From a checkpoint of a small transformer trained on Wikipedia.
Size: 14 layers, width 256, 4 heads of 64 (2 for keys and values), vocabulary 3317, 12M parameters.
Architecture: RMSNorm before each block, rotary positions.
Training: 659M tokens, 10663 steps.
MLP neurons of a small language model. Each row is named by its layer, matrix (down: output weights) and neuron, and shows model dimensions 0-95. Each number is 128 + 32 x the weight over its row's rms, rounded and kept within 0 to 255. A neuron's up and down rows have the sign that makes its largest values positive.
A block is one neuron, or neurons of one layer that tend to fire together. After each block is what it responds to, as a language model described it from the Wikipedia text at the highest values.

L4.down666 [ 78 119 125 144 118 109 119 120 133  86 104 139 155 192 102 119 154  98 139 114 105 146  95 127  86 169  72 109 134 114 101 129 129 156 101 171 104 152 167 145  96 133 112 178 142 108  62 144  75 127 119 149 135  94 105 151 147  80 154  77  90 164 173 120 153  93 143 182 124  88 107 135 169 105 128 128 158  97 157  56 124 157 193 129 147 168 123 102 114 136 106  71 154 127 115 136]
Responds to: Word-completing subword pieces

L6.down57 [147 112  59 141 114 110 151 123 105 124 132  96 132  95  94 169 150  50 109  99 123 170  56 142  66 108 102 168  94 134  88 153 110  61 131 126 185 131 162 158 153 180  87 142 106 133 156 106 146 167 115 190 157 136  95 145  77  72 173 138 129 119 186 128 160 123 117 170 155 106 157 118  98 163 105 146 150 125 154  57 194 101 157  92 131 141 205 144 104 177  78  96 122 144 193 110]
L6.down139 [ 82  85 139 103 181 130 135 121  93 161 138 161 170  66 141 108  92  74 170 149 112 140 123  73 132 139 120  93  55  76 131  88 111  93 138  91 143 180  61 110 119 145  97 136 120 120 172 131 103 145 140 199 177 133 170 143  49 119 171 154 160  90 120 103 112  99 135 155 122 163 101 146 180 151 105 160 162 144 179 137 139  89 160  97  87 102 166 160 119 155  77 167 134 111  89 111]
L6.down311 [182 186  71  98 182 140 139  63 102  59 125 124 102  81 167 118 181 153 111 185 140 120 137  96 119 141 118 111 102  93 119 160  72  98 151 139 140 103 129 180 106 128 139 185 158 131 113 152 114 179 123 105 131 139 136 135  96 118 111  97 172 152 165  71 176 195 163 122 101 107 142 108 104 186  84 187 127 178  78 161 152 132 136 173  71 147 176 122 104 132 117 133 176 135 117 154]
L6.down376 [126  73 120 150 109 158 156 174 157 145 140 151  77  92  91  87 121  87 153 114 183 146 151 101 166 132 110 141 151 157  58 140 183 158 149 109 136 149  96  92  80 130  97  97 188  78 149 101 118 117 123 183  94 150  99 134 100 151 176 149 133 124 166 134  96  99 118 155 150 126 155 144 163 119 162  92 107  78  83  76 167 119 142 141 166 101 166  69 108 198 124 123 110 135 131 104]
L6.down520 [138  70 145  92  79  87 157 104 135 122 108 147 117 110 108 142 152 130  93  93 114 122 182 120 104 139 136 108 176 114  95 144  92 154 160 133  90 162 176 142 140  96 153 110 128 124 153 113 127 140  93  84 100 108 159 117 150 172 152 170  91 189  65  78 156 147 145 103 127 114  87 117 112 118  98 146 167 156  75 168 139 119 124 154 150 137 187  88 112 136 157 123 180  97 147 205]
L6.down556 [125 116 140 119 160 166 187  92 101 144 101 126  52 150  81 141 149 167 144 122 176 116 165 163 137 117 166 128 134 171  64 165 145 196 163 142 173 158  99 126  88  77 162 119 122 148 123 111 147 134 165 121  94 114 149 118 109 136 117  76 151 165 118 127 127  80 182 159  57 109 137  95 108 113 113 192 145 112 133 128 162 104 164 145 133 132 103 144 174 106 175  81  92 118 137 107]
L6.down613 [142 113 131 114  76 126 228  87  74 127 145 135 127 128 119 136 114 159 156 105  96 152 137 143 147 113 116 134 171 150 130 180 140 144 149 147 151 213 143  85 142 123 114 137  98 169 144 156  99 209  92 122 160 138 159 124 125 155 105 140 140 157 115 101 198  86 165 114 100 113 188 166 138 171 164 139 178 147 152 153 147  67 193 124  95 133 118  75 138 135 133  89 125  87 116 166]
L6.down680 [102 108 135 154 129 144 152 132 146 118 101 108 116 128  66 103 113  69  81 125 153 185 150 132  96  95 106  82 139 141 155 141  95  96 101 132 144 187 121 133 124 153 138 168 155 100 112 159 105 147 135 124 131 125 160 155  57 203 175 147 150 126 155  97 153 120  80 112 171 111 164 160  91  97 142  98 124 153 173 138 132 137  76 135 136 106 168 130 157 123 156  92 130 109 159 126]
Responds to: Mid-word nationality/place fragments

L3.down126 [171 147 206  79  99 121  55 146 104  86 115 110  80 106 103 156 194 159 111 113  82  75 128 146 130  98 137 148 129 198 136 172 163 112 158 170 119  95 187 151 208 122 146 139 151 184  97 161 177 139 150 102 104 109 135 172 153 133  64 168 115 166  59  65 108 152 109 148  81 120  56  99  86  58 179 136 110 134  94 103 113 169 194 118  57 109 144 114 149 139 100 112 112 160 108 136]
L3.down220 [ 66 138 159 127 104 156 182 177 165 163 108 120 170  74 123  79  39 114 189  66 124 132 161  95 102 125 118 143 150 119  60 153  82  72 156 125  73 104 168 117 109  94  54 151 141 124 143 129 146 228 124 118 128 183 109 114  60  90 150 112 142 131 116  76  82  95  95 159 109 125 156  55 132 156 182 142 122 181 149 131  87 160 151 104 122  81  98 108 161 154 164 112 116 146 180 137]
L3.down374 [168 125 131 167 117 120 138 131 102  78 130 103 149 121 128 137 142  88 163  87 161 151 113  72  44 123 239  92 130 113  93 139 147 119 143 152 121 125 100 128 108 163 157 161 144 146 114  86 130 113 141 160 140 163 179  75  77  79 128  78 155  76 122 198 100 128 145 181 125 152 143 118 132 125  89 168 111 146 112 140  89  90 108 131 155 167 109 120 124  91 131  75 174  77 163 114]
L3.down384 [146 136 111 175  94 161 116 157 117 122 110 107 111 142 171 134  49 127 132  87 101 148 109 153   8 139 101 116 128 139  99 109 143 126 120 165 122 126 145 136 153 136 157 140  98  90 114 103 110 127  87 135  63 108 116  84 169 123  98 124 112 123 129 146 134 129 113 104 126  83 143 117  90 152 144 121 138 150 162 138 125  80  99  91 130  86 156 122 178  92  88 109 175 156 133 158]
L3.down424 [142 150 117 146 153 145 149 151 164  51 143 119 154 110 164 114 156 159 128  48 105 110 120 161 142 197 151 146 146  90 154 145 128 157 125 151 108 162  92 162 107 136 158 131 157 181 115 182 147 142 142 133  65 110 217 196 134 134 153 181  98  82  81 109 122 106 155 161 150 196 144 181  93  57 126  72 158 146 148 164 169  65 126 134 142 101 103 121 131 178 217 147 151 122 105 204]
L3.down433 [124 109 172 121 109 103 118 109 135 123 154 112 109 166 124 143  60  80 104 128 203 130 140 134 129 148 142  92 106  95  85 144 104 115 146 160 101 126 133 124 177 118 136  86 121  61 140  79 111 117 135 131 110 128 138  87 149 167 139  85 119 164 155 117 104 148 124 184 109 134 128  80  44 113 116  92 148 109 135 123 110 148  99 120 121 164 154 111 145 114 144 112 105 132 131 105]
L3.down441 [189 158 117 173 162 174  64 144 134 151 103 134 144 130 151 109 132 122 163 131 165 134 106 139 113  65  70 111 175 172 117 165  86 133  87 148  99 112 161  87 104 134 103 124 119  82 188 168 187  56  77 159  58  99 104  89 160 118 133 126 155 122  93 118 201  84 122 133 180 154 119  85 112 159  93 173 121 198 142 101  94  89 140  90 148 159  97 190 131 134 170 144 160 182 117 139]
L3.down591 [111 144 131 124 112 143 215 166 102 187 109 139 137 100 154 111 121 124 118  96 141 103  93 109 123 119 130 115  91 118 141 104 133 174 138 156  89 191 108 177 116 130 103 130 118  93 136 102 124 117 119 128 137 101 125 206  96 160 145 112 170 105 129 126  81 118 110 149 134 160 153 171 117 126 148  31 157 102 151 134 130 132  29  91 152 161 121 116 112 207 108  62  50 157  77 125]
Responds to: Mid-word pieces in place names

L3.down137 [173 100  90 117 104 166 122 131 115 159 162  60 196 107  86 117 170  77 104 100 163  94 112 148 145 131 161  88 127 190  75 123 133 170 157 119 120 179 113 146 128 155 113 156 134  79 140 122 118  97 157  96  67 101 103  79  88 119 138 138 105 132 143 122 113 141 115 253 133  84 178 117 123 156 101  17 135 137 106 106 100 125 132 129 145 152 115 128 148 134 134 103  80 145  93  96]
L3.down167 [138 192 126 146  99 110 101 121 108 103 143 149 130 113 169 147  96 147 123 137 121 120 106 133 134 143 141 102 113 136 151  78 108 124 133 124  66 101 128 124  77 133 126 173 107  99  95 123  90 136  82 190 125 109 124  49  92 163  50 106 147 146 144 151 118  97  68 136 104 143 109 146 146 120 191 177  97 137 158 144 132  81  91  93 181 125 186 108 168 153  71 101 161 120 109  86]
L3.down233 [133 111 131 146 114 125 124  93 137 103  85  96  96 148  97 137 128 172 157 117 140  99 121 142 124 138 182 107 125 120 134 165 148 101 104 107 135 141  89  47 111  60  95  72 147 157 150 156  60 174 125 124 131 165 108 159 110 128 156 112  83 149  48 202  89 160 124  93 173  92 118 110 176 126 128 118 122 133  99  65 139 147  79 136 109 102 125 117 107 139  87 149 129 158 138 160]
L3.down245 [ 93 152 129 127 123 142 106  87 118 166 129 131 141 127 100 114 133 179 161 112 218  78 156 141 112 118 222 141  82  93 116 112 126 121 107  97 106  68 122  93 162 116 114 118 149 165 173 133 122 108 124 138  96 127 118 129 133 144  73 122 212 219 110 138 139 141  92 170 182 164 109 149 144 138  89 130  87 114 145 167 134 140 158 178 130 202  92 171 111 165 115 124  90 153 112 125]
L3.down353 [147 137 104 113  53 157 120 130 121  95 156  66 162 159  23  82 161  99 143 126 118 108 156 150 138  94  74  87 108 167  75 166 115 175 137 138 102 138 104 136 136 151 107 196 151 110 111 129 139  75 167  83 106 103  64 120 132 124 114  97 151 126 156 132 104 146 115 190 121  84 155 167 113 182 154  97 174  56 105  78 111  77 102 135 149 170 117 117 191 155 117 140 104  62 131 114]
L3.down371 [154  90 101 108  52 168 168 130 115 143 133 161 147 178 153 176 125 128 167 163 181 139  89 127  46 160  51 149  97  72  99 139 172 147 125 128 117  68 135 136 180  63 133 111  91  96 186 174 184  89 174 116 154 110 134 187 117 167 141 141  80 124 108 117 126  80 129 178 161 154 105 112  82 143  99 220 180 200 197 131  89  89  98  88 123 138 138 123 174  90  94 176 122 123 178 149]
L3.down547 [165 128  52 119 125 146 116 144 147 105 125  98 159 110 130 151 145  76 143 108 145  75 117 152 115 129 134  94 150 117 151 136 171 129 130 174 128 219 151 162  33 168 124 146 120 135 128 125 167 167 155 157 182 151 154 161  82  60 111  92 107  88  80 145 148 150 147 129 142  80 107 149 118 141 153 114  95 162 104 103 167 150 181 139 119 100 135 147 112 122  91  55 175 101  82  19]
L3.down640 [172 105 118 100 153 164 103 129 106 128 129 107 155  96 113 134 170 141 188 132 139 161  71 140 159 135 100  82  89  74 210 106  71 114  87  92 151 113 111 128 145 107 106 151 145 121 163 131 151 116 171 117 129 151 134 129  96 136 147 105 147 151 116 184 110 130 171 110 154 147  72 133 106 105 141 142 170  64 165 123 126 103 122 109 169 111 210 142  95 123 168  93 121  79 149 115]
Responds to: Mid-word joining pieces

L4.down106 [147 122 172 108  60 174 133 150 126  68 124 229 107 121 141 161  94 126 108 121  82 166 203 148 127 103  97 214 150 119 102 161 221 123 157 177 176 134 152 143 143  94 159 157  99 141 132  97 126 164  64 105  84  83 155  89  98 105 170 158 108 158  98 102 105 162 124 136 112 137 130 131  80 124 176 120 191 108 169  73 112  95  42 166 132 118 108  59 103 140 189 151 113 107 142  95]
Responds to: Word-final pieces of country names

L4.down385 [125 158 174 151  97 168 109 138  96 152 140 105 110  88 152 160 120  85  72 110 106 154 143  94 141  95  92 208 139 155 113 139  96 122 131 178 143 190  76 144 100 100 176 118 160 126 117 184 149 139 165 108  81 207 146 112 121  98 117 109 143 115 105 139  91 100 136  58  86 101  92 127 137 139  69 183 118 128 125 180 118  98 108 113 112 132 132 120 198 163 151  74 121  91  78 149]
Responds to: Mid-word fragments in boilerplate

L6.down77 [157 134  99 130 139 168 106 142 112  87 108 149 108 133 116 121  66  96 140 131  88 119 143 128 144  93 141 133 159 180 106 173 133 169 156 118 139 161 138 136 130 147 132 152 159  93 132 181  67 129 158 149 134 153 127  98 119 141 110 148 177  96 133 182 135 133 121  66 150 149 123 127 105  94 151 145 163 172  99  98 155 138  41 126 101 130  94 102 135 147 111 128 144 123 125  70]
L6.down308 [108 161 147 132 115 139 115 121 144 134  78 133 183 126 124 163 166 136 126  84 163 146 106 177 124 178 110 179 203  97 160  98 147 135  99 127 156 150 125 155 151 167 120 103 106 147 160  66 127 128 131  39 145 120 139 155 151 123  69 158  97 163 107 102 148 122 122 108  91 104  82 121  94 147 158 125 165 161 156 120 114 119 116 113 126 171  61 110 168 146 179 113 130 183 118 194]
L6.down324 [ 81 140 169 168 143 145 165 155 119 109  70 179 167 115 151 117 106 150 174 138 125 131 147 141 117 160 135 122 111 156  81  81 148 149 150 106 127 182 116 104 122 122 106 158 148  93 178 147 148 109 109  91 105 107 102  93  75 153 134 116 149 156  64 163 150  72  93 184 126 167  56 193 120 134 118 175 119 135 159 112 121 103 156  81 171 140 107 152  85 126 184 132  68 156 127 114]
L6.down339 [105 160 140 181 105 143  66 126 114 162 157 104  95 137 152 109 137 127  85 106  95  76  77 114 129 123 127 105 157  79  99 142  95 136 204 120 136 106  74 142  99 185 116 137 174 194 149 146 154 183 115 130 156 158 100 137 125  63  95 119 140 142  94 181 115 109 139  83 151 144 142 119 140 137 133 153 115 149 105 179 121 170 206 162 136 141 120 131 165  92 134  64  97 142  75  95]
L6.down389 [106 129 160 127 136 116 114 132 108  59  99 115 108 159 114 142 180 143 187  90 126 114 152  74 150  91  57 100 107 161  77 152 158 156 161 113 109 139 125 125 108 177  91 112 134 119 161 173 130 148 127 108 199 113 172  67 155 129 102 119 153 100 109  60 104 140 136 152  97  85 123  51 152 135 155 116 159 146 110 154  98 142  96 147 147 127 137  75 107 131 143 118 122 109 154 130]
L6.down406 [152 187  75 167  94 107 180 161 130  72 130 118 148 173  90 180 104 103 149 132  90 127 131 117 132  81 116 125 134 151 152 123 103  94 159 100 137 142 127 174 146 125  69  92 104 162 191 133  95 161 141 126 156 105 149 143 148 131 105 166 169 105 153 100 116 163 105 153 186  69 138 142 116 131  36 131  73 147 144 128 127  77 134 188 121  92  96 163 110 107 113 108 142 155 107 110]
L6.down492 [128 133 139 132 140 122 192 153  86  95 175 128  91  89 137 108 126  81 122 121 139 129 177 151 129  84 206  64 104 151 106 146 157 133 165 138 106 139 129 121 100 149  89 151  86 101 151  91 148 130  76 146  91 119  62  71 112 100 132 110 165 142 118 133 135 121  71 200  94 132  98 120 116 112 161 149 114  61  91 100 137 111  83 146 190 115 125 177 136 120 191  93 119  71 162  72]
L6.down597 [ 73 151  93 137 127 128 158 120 152  66 125 127 168 104 124 128  95  75 139 169 152 180 115 148 134 113 129 118 209 160 148 132 110 122  48 100 162 103 124  64 143 135  83  92 118 177 148 186 114 148 150  61 100 128  72 106 132  63 118 172 161 126 119 104 128  77 142  49 126 174 141 106 147  76 123 143 178 152 127 164 107 153 120 164 120 138 123 114 138 118  71 158 145 133 172  95]
Responds to: Place-name endings, taxonomic family

L3.down105 [110 169 193 125  95 171 118  82 123 142 123 186 123 132 122  62  87 156 125 156 172 104 177 149  88 140 112 109 148 152  70 112 133 137 116 101 160 158 133 110  96 124 126 134  92 139 193 158 146 133  75 118 124 128 155 154 160 174 138  93 160  93  94 145  93 103 144 124 116  75 164 108  92 129 109 157 111 193 170 109 176  58 143 115 129  54 127 149  85 122 165 167 103 133 125  91]
L3.down258 [105 151 145 130 115 124 124 134 119 180  89 153 102  87 109 138 117  88  51 177 175 135 135 164 170  94 131 143 145 110 116 157 138 124 100  57  83 106 139 124 123 120 127 182  94 174 123 150 135 132 140  97  93 169 101 161 105  80  76 110 106  90  99 155  97 125  70 107 142  96  97 122 113 179 125 189 150 125  99 138 174 113  89 157 104 105 129 128 116 128 104  90 135 113 107  94]
L3.down415 [144 107 145 120  89 165 148 157  98 176 151 114 125 161 113 124 159  89 104 123  98 129 101  95 134 157 147 103 127  89 145 162 124  97  99 185  78  88  84 104 124  82 167  80 120  92 139 105 105 166 128 146  69 176  91 127 144 133 165 132 110 120 104 165 135 167  70 107 111 119 150 123 104 119  88 152  93 174 156 117 134  73 114  67  84 105 144 107 112 188 151  77 157 122  99  81]
L3.down422 [100 100 132 147 135  79 146 132 109 175 152 112 114 196 132 144 134 116 112 127 117 105 146 116  75 192 117 102 151 137  95  71 176 108 119 176 137 123 116 123 129 210 131 143 226 145 167 121 111 158 113 156 171 188 134 170 176 100  42 124 147  86 156 165 103 150 111 150 157 160 131 156 138 159  70 108 108 101 147 157 106 119  97 146 159 125 120 150 133 101 151 105  98 110 160 117]
L3.down432 [171 123 124 129  95 159  91 118 128  95 145 113 111 133 188 161 167 181  99 138 130 120 129 143  90  85  85 161  62  78 176 130 140 176 188 131 155 145 119 110 130 110 147 102 157 154 148  71 107 177  94 135 148 178 111 162 163 101  61 155 106  99 119 180 148 141 129 148 120 107 130 137 153 153 147 159 169  99 120 168 120 140 133 117 175 154 131 175 112 145 148 122 191 132 110 107]
L3.down510 [175 126 113 149 140 178 104 139 107 160 113 124 130  98 177 169  93 131 180 103  93 125 164 133 114 135  97  90  75 132 139 115 109 152 150 139 100 184 141  91  90 181 160 155 137 146 140 101 162 118 168 128 132 128 160  86 134  86 164 168 121 123  85  92 114  80  69 174  69 148  96  99 152 153 117 122 186 138 165 172 117 177 116 115 150 163 101  86 133 103 124  79 133 158  44 100]
L3.down512 [156 125  46 139 137 176 112 149 140  72 117  64 106 138 134 139 151 127 115 129 105 111  58 134 129 156  72 134 186 113 174 134 162 173 138 139 146 166 120 122 108 153  67 101 151  95 143 162  99 122 196  65  92 116 151 110 113 145  81  77 149 130 147 144 164 138 125 120  87 112 130  83  78  95 143  91 121 157 150  67 104  85 115 127 159 122 133 116 140  80 136 118 102 109 144 107]
L3.down630 [133 112  83  99 124 139 156 153 167 129 126 113 121 158 125 149 139 164  96 203 132 149 132 131 172 122 111  75 128 121 139 134  75 136 120 132  96 112 152 121 150 154  71 196 104 107 121 143 118 135 142 107  89 134  86 133 138 106 120 161 148 148 106 186 128 174 138 108  74 150 118 177 122 118 142  86 145  42 105  95  92 130 150 161  75 150 115 131 160 141 100 137 134 125 121 148]
Responds to: Mid-word subword continuations

L6.down88 [150 126 130 119 101 172 118 160 142  50 111 181 118  91 151 137 170 159 101 116 106 151 145 172 129 106 144  91 130 104 182 151 155  98  45 142 169 103 120 167 140 103 120 110  94 129 172 138 136 117  96 128 101 163  79 128 105 110 159 133 125 167 123 115 131 101 178 132 103  49 150  12 135 125 103 196 123 141 207  66 162  97 227 109 143  98 151 113 123 124 128 106 118 144  90 105]
L6.down147 [145 144 165  83  99 132  95 119 128 131  98 157 154 171 124 205 153 107 155 134 129 151 112 169 168 175 152  99 120 147 114 104 114 150 180 138 144  66 182 103  99 121 135 118 174  92 175 101 104 139  90 126 114 167 141 126 136 161 131 117 132 179 146 137  98 143 116 190 177 167  81 132 160 123 127 178 144 171  81 181 164  78  88 181 132 123 129 215 178 106 105 123 124 156 120  69]
L6.down219 [123 107  59 127 156 115 127 119  94 124 139 158 147 149 119 142 143 133 130 146 119 154 111 153 162  62 137 125 166 112 166 142 154 160 172 135  77 137 151 151  87 103  59 118 100 108  91 190 117 149 138 184  60 164  82 168 120 171 106 147 137 125 159 134 116 103 128 123 128 116 135 107 140 121 108 111 103  82  84  99 155 135 166  76 162  78 101 125 155 159 127 118 140 149 159  80]
L6.down230 [127 156 210 107 105 117 130 127 162 108 143 135 158 136 118 151 129  99  70 167 164 129  83 129 132 114 174 140 146  68 104 163  91 172 150  63 174 163 159 115 122 150  56 119 107  82 132  71  89 113  98 156 121  60 124 149 148  90 108 126  83 145 138 176  69 124  98 158 135  67 142 111 115  72 115 158 174 154 160  98 141 121 115 153 156 159 102 186 132 107 158  88  87 117 123  99]
L6.down448 [ 86 147 157 132 111 159 166  80  87  75 134 107 116 109  91 119 149 132 142 105 174 130  90 133 149 133 119 108 167 147 171 172 155 127 124  42  79 152 133 143 131 145 187  98 120 187  95  90 128 131 178 106 143 146 118 147 153 138  83 126 187 121  93 132 146  89 156 101 156 146 129  99 135 160 100 163  34 103  62 137  94 110 119 164  76 138 157 122  90  73 143 123 115  77  70 131]
L6.down530 [132 132  47  86 112 121 143 154 119 150 152  73 141 107 124 139  99  86  62 185 132 130 139 157 120  78 128 116 161 125 133 175 124 107  42 123 123 124 153  97 127 171 148 134  82 132 105 105  75 161  72 148 164 149 116 150 113 128 155 119  98 137 142  95  91 135 125 171 132 102  50 120 142  77 127 117 138 114 158 148 107 124 143 180 129 106 126 109 110  96 142  79 169 150 101 124]
L6.down563 [129  92 101 150 117  53 107 133 113  74  66 122 168 116 134 114 146 108 142 164 138 146  55 117 132 140  97  79 132 115 133 156 101  46 161 117 136 133  36  98 135  96 151 208 142 126 107 121  84 157 143 181 137 119 214 125 163 143 143 111 126 170 116  94  91 104 116 153  82 106 113 135 170  63 140 115 169 112 169 106 117 145 175 153 130 129 170 155 140 132  66  84  95 105 175  92]
L6.down629 [ 89 147 172 133 162 168 130 155 140 132 153 108 105 135  83 165 126  85 142 141 112 116 190 148  78 133  82 111 111 131 151 119 148 161 136 162 134 136  83 146 104 165 175 139 192  93 169 128 113 116 120 103  95 106 132 115 134 162  61 146 165 134 180 139 131 120 155  88 206 181 168  96  88 112 139  70 169 133 129  70 110 113 104 118 151 176 124 135 169 172  75 140 101 109  80 155]
Responds to: Mid-word vowel-consonant pieces

L6.down58 [116  80 210 113 124 124  93  81  93 155 179 197 123  83 108 183  95  74  69  69  94 125 109 137 119 160 142 182  55 124 100 119 153 111 136  96 109 102  86  78  99 136 113 163 141  92 122 168  96 112 147 158  92 102 159 130  97 121  97 102 110  93  54  71 107 123 135 182 106 118  81 114 162 166 118 176 128 107 100 118 169 148 149  79 134 143 130 145 156 160 128 108 132 101 167  89]
L6.down75 [126 149  69 159 151 141 125  76  90 127 171 100 128 110  73 172  77 157 125 195 156 137 127 146 121  74 175  86 114 117  87 113 151 105  83 143  94 164 128  99 117 142 120 111 109 103 129 145 112 150 106  86  92 138 151 103 132  88  86 122 168  81 156 163  84 153  99  87 207 110 136 172 139 118 113  84 124 104  71  86 129  82 128  70 145 114 156 124 146 101 125  52 140 113 137 109]
L6.down141 [127 117 113 155 148 126  78 153 118 130 145 121 135 174 106  96  98  86 106 105 131 162 120 165  98 140 100 168  76  95 127 123 107 135 130 122 119 179 108 186 135 136 146  50 112 152 126 123  69 160 123  79 151  98 131 149  54 122 155 158 150 103 176 103 113 158 117  96  76 110 140 121 103  76 104 122 159 194 180 151 122 126 141 113 172 116 116 196 170 140 148 129  97  91  85 105]
L6.down153 [141 123 140 163 119 111 121  94  65 125 114 113 114  55 135 128 114  39 142 103 158 155 121 175  79 156 115 118 163  99 148 183  85  67 133 131 169 148  95 113 120 131 105 114 116 137 118 103 125 156 156  95 133 109  74 123  84 150 104  94 138  59 133  95 109 108 118  85 122 187 108 159 178 198  83 112 183 132 147 154 134 149 101 132 185 145  81 117 117 145 161 129 130 111 116 166]
L6.down257 [179 137 108 118 163 106 117 133 138 160  63 163 111 158 178 133 157 117 143  99  95 107 100 120  89  75 127 175 103 117  77 119 103  75 107 168  90  81 179 153  88  98  91 105 120 112 159 110 131  73 108 117  80 148 141 134 110 157  60 152 156 141 108 113 143 135 122  82 163 149  94 143 115 146  95 136 128  68 110 108  99 149 167 131 107  95 103 119  89 150 139 116 146  87 117 152]
L6.down261 [141 164 112 153 188 157 133  92 148 167 212 172 133 146 125 137 154 183 153 118 154 163 141 154 183 171 134 149 115 143 131 132  92 122 117 146 128 129 115  92  97 188 132 128 113 107 144 139  83 114 180  98 164 137 143 120  82  73 116 161 174 149 124 134 181 159 110 119 162 144 158  91  82 158 102 117 153 130 133 188 186 171 123 126 161 200 117 181 161 128 187 113 135 139 102 110]
L6.down568 [ 84  94 130 111  85  97 121  64 163 152  66 147 126 179  83  83 163 173 199 184 156 142 112  94 147 128 124 135 179 148 108  67 117 141 133 124 127 132  72 104  82 114 130 165 163 115 119 123  72  97 156  93 141 168 113 174 132  58 143 129 131 177 160 156 134 128 138  76 133 112  77 110 172 154  68  95 139 108 205 136 168 178 136 155 150 180 101 109 192 138 127 157 136 130 132 101]
L6.down590 [115 138 145  92 114 105 125 183 146 158 116  96 101 183 130 158 105 102 102 176 111  86 121 138 124 129 157 106  85 114 155 126 123 147 122  57 106 147 165 131  98 143 123 126 138 230 131  71 154  89 143  93 121 152 111 144 122 153 109  96 109 176 179 128  88 163 133  44 108 140 134 129 145 143  97 175 131 161 123 151  69  78  97 120 187  95 133  91 131  97 156 111 126 136 155 138]
Responds to: Mid-word structural heading tokens

L4.down606 [ 95  90  77 171 105 140 138 153 165 119  87 106 175 129  89 181 110 125  31  94 169  92  99 203 115 150 174 138  96  76 135 136  78  97 101 129 167 146 103 151 123  84 100 124  67 157 148 106  98 147 131 131 129 187 136  92 151 118 113 145 180 148  95 132 146  99 141  69 156 113 119 145 100  77  96 126 125 130 105  91  83 118 125 119 161 126 104 133 138 159 198 139 110 119  57  81]
Responds to: Early word-piece vowel syllables